MLP neurons of a small language model. Each row is named by its layer, matrix (gate and up: input weights) and neuron, and shows model dimensions 64-159. Each number is 128 + 32 x the weight over its row's rms, rounded and kept within 0 to 255. Numbers have three digits each. A neuron's up and down rows have the sign that makes its largest values positive.
After each neuron's rows, "fires on" lists the tokens most often at its 100 highest values on Wikipedia text that the model never trained on.

L3.gate425:124117167131083122153153107117178129143069101126177160167163143124112153115137100141097146099156075141087150138094085101164111128090179138124168135112127131114109149116133139124121139184114121121123137125099167123140119114114125089081118094155226122105208123136127114119118170152090161178
L3.up425:097077133116120114166082131112109084095109147095125100114143153159068120103129182172129126130182204157131194143146140109148145161141073174213102111133136124174081094125145142098145120171090119114159126105140140112099149089076129146177120119177071111064097102162132138078096119147169085163
fires on: "d", "ha", "on", "ed", " Man", "ir"

L5.gate135:070146121173106157158132114110152113074073097076158069076119098173081166089080154182136072095114173141102097125152154093089137099133116095057075103129137158149097099103127130130176162081110119137163160128149143026132099152170181126107157138140116067159093140160109113127157106152150128149
L5.up135:078085118122150175046148133146157177152167169169151112204153110139142128178124064170145128120125134090095108078070154152165113072104116082122098143075110126081148092096113103142148174140109150111152088090129100165125205101067077122146076123166143143166069065177150125129114140077117100174
fires on: "ing", "ring", "A", "n", " to", " An"

L5.gate164:116157155139153063164145105159100187153185110181156060147121131142070136064180156108119080107105018114175138149132115136148136111097112166122102106111108158126132151103193111153131082116093144072134165117139141173120156074118185110119109139134085173044138137135196152139122131140113153160
L5.up164:125106091094098132105100138112110103116182122192133099177113111124118130139179098134152134125074134074102120171090111079110106127076113122118154157120075142141127163121116093167132098086118097122154136083160145124139203106068188181109093183129113158154121129145165151107139081154065115159
fires on: "al", " Al", "ir"

L4.gate456:067117187109129185138147132158086132143143100129182091146078051165127106152150111168171137131147072177100105157110135106137148078164115109121141109080061130141155130164155147117156168131133121121107121122172179173105156092105099146099159143144117113124141119137145087139086040107149114073
L4.up456:124151107107092135135147111132099149104168085086110114128158126118156137151089099165180207125195149163128127149136099135106129174133172093167150099218099112152150173114149155086129131107089095079187092097157187172104108069141156138174123188167124080117132110142141133056103078114135145193
fires on: "s", " who", "'", "es", "\"", " which"

L5.gate315:091151121166123081155103093101138153148041100072129199121180130089095135175124156080159140108133091082083101108098125138069155146157104132137115158127127164133154117131070117135178140115125110143099142054177093143126149122098096072181152131110172099122127067146156115094118158194133162136
L5.up315:122103135109167120071145124124130072109098137121159122131083178122140098176128154116115159142109108095161132149148144147125073101175160079090113152135208142045122058080138113071128122121109125120137154113092171095128146205102090142118078132128113145151181117173168175106121192133097104172
fires on: " f", "ed", "as", "ff", "f"

L4.gate242:165122084092051101071159152122120099143079113189090174085095100097153130132145101233165127131084060117144141109164181128150119164119129090161132159144135132103115158142119168116173151135119161121066088111160154198135157169099140180192150130105072115102093105122119103128106140067097132115
L4.up242:125185155133111180103160109170103095173111117117121123120139178080148113111172111141157103082098117090078130110057172104080138142103177164183115173098176117147176149127152106086141143168096146098152162204125149075125134139126118122119111120110096169141082121118115193148120146125177167145
fires on: "re", "na", "20", "di", "R"

L4.gate108:102084179132109145166125104139066098189186140121130050116112187114175143177050127135103161184107091080151187120130146160133099145129159127133219150101143145148166108172162108151147112120102074144146147077187139151101166052130169137091165129104116106096127180150089075132137147146116081096
L4.up108:116072086143110137123092112130192059133078158179110157127135130070106153100123105121108130135164142175175077137148048094115102120147072102096125156117163123136182132112170089172093097109117121159109208098187158098113156122116210111129109155135115153098109106170200081176154114142046095178
fires on: "ir", "e", "ring", "ud", "ee"

L7.gate297:114120151091113109073115188110118075145115141105125159159092119129166112169149119128107119112142133127162164127137140175085132113092197069095083101155099176142118123096145127131090161136123147125089121130128140098088130149151154101076099133119160107112136147137178142102046069148142119136
L7.up297:096151134101158147079080060102086183125137115080108112154102097171080107130104106147107113110131109143072106160122083121075160128122155137167149131081158169121133157110104122062155114152129142153153141124104137147101146186100150152114155099108109099137137106112139137193165154084096151169
fires on: "C", ".", "ce", ":", "ric"

L6.gate27:067184145164124167147161109121172177145138125119087124125142147217141159131115130084131164127116081131124182125157088148137166113103150167134099124179133092154074113147159155096152145185070102081121161071100150133158164161154126117112060122113158133093135153115151147080128141154148116106
L6.up27:106141095213191117090147129094138115108222132121129083093102134129186088137099121139126134132166132102156137072102180124147115154114135135155123123153141099151148128177103113174148115086108110142147147112095096135149156107180107112166154131062130085156155139133127092172098069135140189122
fires on: "d", "z", "er", " |", "am", "ad"

L6.gate167:170067130105158090137092138165108124121099116164085192097174126089114105138048150113157177149128147141175103109142150156176147113107098109118082082129184174112147142089159134122107191125152180158148209180109097138118158166110115121098074139103113163151182151082173155153132143117142149105
L6.up167:119111103070093095071138132125120119123152169141162092116143161135117124055170215112192110097114083137112090116132140154122108070093087149146183085182189099104097141134096098148113157080119186154104125027104107115169128194126092073119144154103181120134112118178181146118078159160166129101
fires on: "par", "an", " National", "il", "c", "ir"

L5.gate207:127056153159111171156078081103146090122165101124075238112151124075134074127057123187102150189154157159182124110082109118133114130099186133186162121082189121128100081102134116126150105134123091154116112136147163159108093094081114091163135159149143098107092138148110122141146131106122074172
L5.up207:141144098191115131113117148083101073081149108115099156152130165126141079139121132164120141135138135165123129170097110159166117123111130159144208136092129114111099146145162127087138087130090184104148253178145161080141124142086174111143101137099102101103142147146128135156134150115099083175
fires on: " |", ";", "i"

L4.gate335:111202123127108148144074101105123158128156092107166098072122139134134162158110107132116121127111091162132070103118121100127205117151109170132131135156107184161131114100126136083107145070154120147092107147196149143119073131101106118101128115170110152148101111104195169135142121101095146122
L4.up335:105167136126110093135141103089068138121135103110196126103169124118135148209106139151161141118130061126108138099143122120110152109129109163148127090186119189133125131102156140162055108092179202186146080144106145177128115178169164177123160127125176149189100172140114177100062078133157171119
fires on: "s", "es", "e"

L3.gate148:114127185124128120136150091134168098163117100177084130134127159171202118073079145148124162126158067133167110133156119077116079140167151123166101123109138192094157175076119110161144137090153097157162164199106171134087183130120131124082128178122146143068071099144108134149111079067159141114
L3.up148:132148126146099188141156110131148133090171106127127173133099220188148092116114099166113164140185109141132101097134096135128136148040184131244145143077086076080136189149122146097162142142137155091132150163195064094093152129149123077108180135116136142097169123205131135139139113144164155191
fires on: "t", "ed", " |", "es", "y", "s"

L7.gate371:104166188154120147166129110101099156100104108156135118128137083089138138097084166166118145120181111149185191155172126124120108130124113150121135070146151130160123142080089138175104115162074167127154145121079130063160104149108142117099122117125169072122085162179108155030125095126171138117
L7.up371:070186128118152171152125129092110134133097144153089093175145140193115201139163134141126157116153089148143123150165156099160142125156167122147110083099228110174112059158142154111101167162137132113106169169098179085105115150135136103149125034057161131089122106150170155156116135180130159133
fires on: " Port", "t", "ec", "cell", " Per", "er"

L5.gate64:134116188138073129140113113117093131078139152096093136121097220185153124115122105093113103139112189135255071126094141158176090105087127142111155120117159111125079107092141159125194130123140144120106124178145135048124096103135125140108095121129184106120123129122139107183166142136099124126
L5.up64:123065148086155198129157120127184122112164196097078103130163174153185164112088146083120122162104137122206073085108132128090163108116115129164162156127139126132093158151189136145140134137136149156167111153139128121137096086198124140137178137161127091139123120064241154149120155126070135099
fires on: "e", "d", "ie", "el", "o", "t"

L3.gate29:105189109153090153187125101144132181119149110130049125146171151138132081194139071158178147080212132111067142151114077136137139127154114154123119144064104167121098157140194081154158108123157096145152133139142134113086200163120123107125109094091161137154173139115159121097138131086069141139
L3.up29:168137082081103149179081106140144159177130131135164148148153085070173168102072154099131143147155108140111147078060090086164165086179087113189179132167135123201144168093107173131034111056106093155149093094126141069118089161153079091172128097142135162113105137134070105093165097123161205122
fires on: "s", "es", "ot", "her"

L5.gate41:110117087118147137124142068075139109120141156038108221102161181093088079117107128170159127059087126058197108169046160131130168094095128194207085150123130070160158150118060104126167165141128149121116149149120130129076135095078161095100132157134169122104137083133143142111114094143113165166
L5.up41:112145167206134125202168119120077083161163119154126092109074123123089132129136057142098170069144115164129151116171138145170138143130140124148122146184163115110131186119177114120141135137168207159168110143125097143089185171058192134152115126169163135140128106108124124165130136168081096140
fires on: ".", "ri", " 10", "5"

L3.gate362:126113143103111094152126100120186117134076118150177151163084177085094133109104067141139171133149103147093125128144141172109101078074190133155161171107122109118118163175074143157115122125174145117099154131175134098088083181154116172122064120136139044129127140082136090108129137145192115137
L3.up362:136133145133073123147164150091124106167074135163155078055149092082150127127171166184127154108086174114170207165153149133111151113143138115139116140170117187080047151104116205156146112107145103103125121179142129085162120143156139098115169150178082161084145087125138117129114130119162101144
fires on: "ed", "ing", "est", "d", "ant", "ning"

L5.gate312:182120142093120117094096137078119183104127123119087153106168192097146125109143191092206180148103109133108084138137157173082138109113090101179073128127118150127108068115123204173114103202192140110146128133100116116163152181119093177088082154180109136131156135069136051124085102122182118164
L5.up312:169137157113089136150080132124145168188110146127116085104123149148129092104099133101091169168120154152074117127152127152133188116118119126131127114141143134114098133132151096143133150103129179154133072108111115129209184149146128064116141110144195099111087103099177120119190104108141109130
fires on: "il", "ol", "al", "ic", "an"

L7.gate289:105145196108088124103123139156102190095144123122128124152119145094147137142143120186113149137100140169107227160189171149183134191081100163119140200121165113115167113104144167127169170077170168100172163136138118144152127103155152143145128141141078107143056147151184124127150095183120145121
L7.up289:085160137124151102117115123153144142142089135077091129108178132153104111086218128121119148111150149072116103121152155175196198144128094110155141155148151149118076130119109204109124108165094109079144136099138128146115105150164099112107147108192041153112122120169195163169116142190099133193
fires on: "it", "d", "st", "b", "ed", "act"

L7.gate319:032115106138066097129155083102161083180079129101178111149130120127091132189139113156147121098164192138087223119135174129143139138107179135174150188098153182120141103171127162113143201144139163146197188089173129077119130093129105191132131094092092119159145148089124115105132115160057148126
L7.up319:100170143120099175165217090094099160113068102079161122144197109129155100088129138212173109194155153145135189106120128123176126127127143155154172081150216148165143122146139142118116154145107135100141138116152120130112168125132137103063119124188094165057097158124162104126186111116125148149
fires on: "ed", "20", "d", " win", " run", " released"

L3.gate504:078081060097163179146152163154131124141155136123136149186122145069165134119143173176121113129104168170157152135160124113064129109119124153157105158143111115064084126132121139123173090138146118163087163062211086163094185109134125105115062121163116186116141108157129161120069173117116160072
L3.up504:218096093143165138152099051168102159149082093086140162171154139129140120155160165156107119167096110101108121085125108079100099139116175112183199140129092138118088133116124125091085095130204146165134087080134155064146152165102124084147102097065098145137163165163114072105123133132111163137
fires on: "ri", "i", "u", "ir", "in", "ki"

L7.gate461:099160161166091180118135057102172084125137106178147140087102145139135080145100131129117062131126123071094126078052144072086191097141122130106098134088062117106111147121151148091103136104035150117124151087146119099086127165124135144176141122081087177179103086162128155099114143186149122138
L7.up461:117132129141092092167128119101141155159165126158112181141175185056127096149198119095154136149151151120082119090105151163096128062111102155149142129163108122079166122063109137148163174146118089098149035126112098088139128103115149092136080111210153130135118113102110105048178083133091109112
fires on: " not", "vent", "ing", "n", "m", "st"

L6.gate75:118141109111148126143124094125145083155063155124105181094074104105168114104137128107124153130146102113173105150071048151137114142111097142116116095128125172080085151114133108146143141158118080146114159111086099157112130118090177151126074117136182090086092156169082070126135104182178082039
L6.up75:065207128225143135097145091085137156159124177104077153168074150157146118155100118134089097126103127150177122139095108153115146093124130141103130115132143164060122126167150161075096099129111128094148165106166100117130145125113056135124158143131149122175132113117084147198111164120135110193
fires on: "-", ";", " |", ":", "."

L5.gate115:194167094138130152124118123140115129169107087094083145184155136059120150142020094121121152117133119130103134143133110131133135148127114146146138161164147137134060099105096077153156146161112166102152141155208119076106104130185142133104123181200097101077106079125119054136104135150072158146
L5.up115:148148099179072170121127102097122070171134090098170109162103121147070108104064109158138164163141141125140104133153116097182142172052140126125095146124180189102107090119171103109129154178182119186095052078132148075149081162140054136132085113126099119104103105105145080085139184094151161114
fires on: ",", "ad", "th", "f", "g", "c"

L3.gate446:100191079230137189090197101164116100096146148160160147165144115154178088152143143111177127161162122147142100172144092071138085159214151103110178136140086121088140133136111114096108098091165174156108128178127091165179132122143172134086161139123110104182125121170099079162117140102121117108
L3.up446:091142148112105131109136062089110058157153137128104117123141156165147139146151143109156201138087137118091144143141115162150141104137194060172123088130101170096100116140095129099134098134107164096113085148116121087055134128144162174151114113109065193148148078147157125097131114062157082162
fires on: "s", "y", "ers", " ", "ing"

L4.gate477:073210119152154186108121093085131115158156143145160065059110089112119107159130142128131153083099174111141124127091139131166124123190112128117179101100097160143111151132180080154166114106119120095072175120160136154085108123149143107082181080076121084118106131102097181079146147062149135112
L4.up477:100153093166153141151109164096146130182159128093161142105132124130177117185110129139157125111137158127096103126110127082073033148136095122178167133183131089166078168143156114107108080101105130126047085145132129166111097122084123140078190111121173129117097142087080144159100109102150132084
fires on: "s", "es", "e", "os", "ra"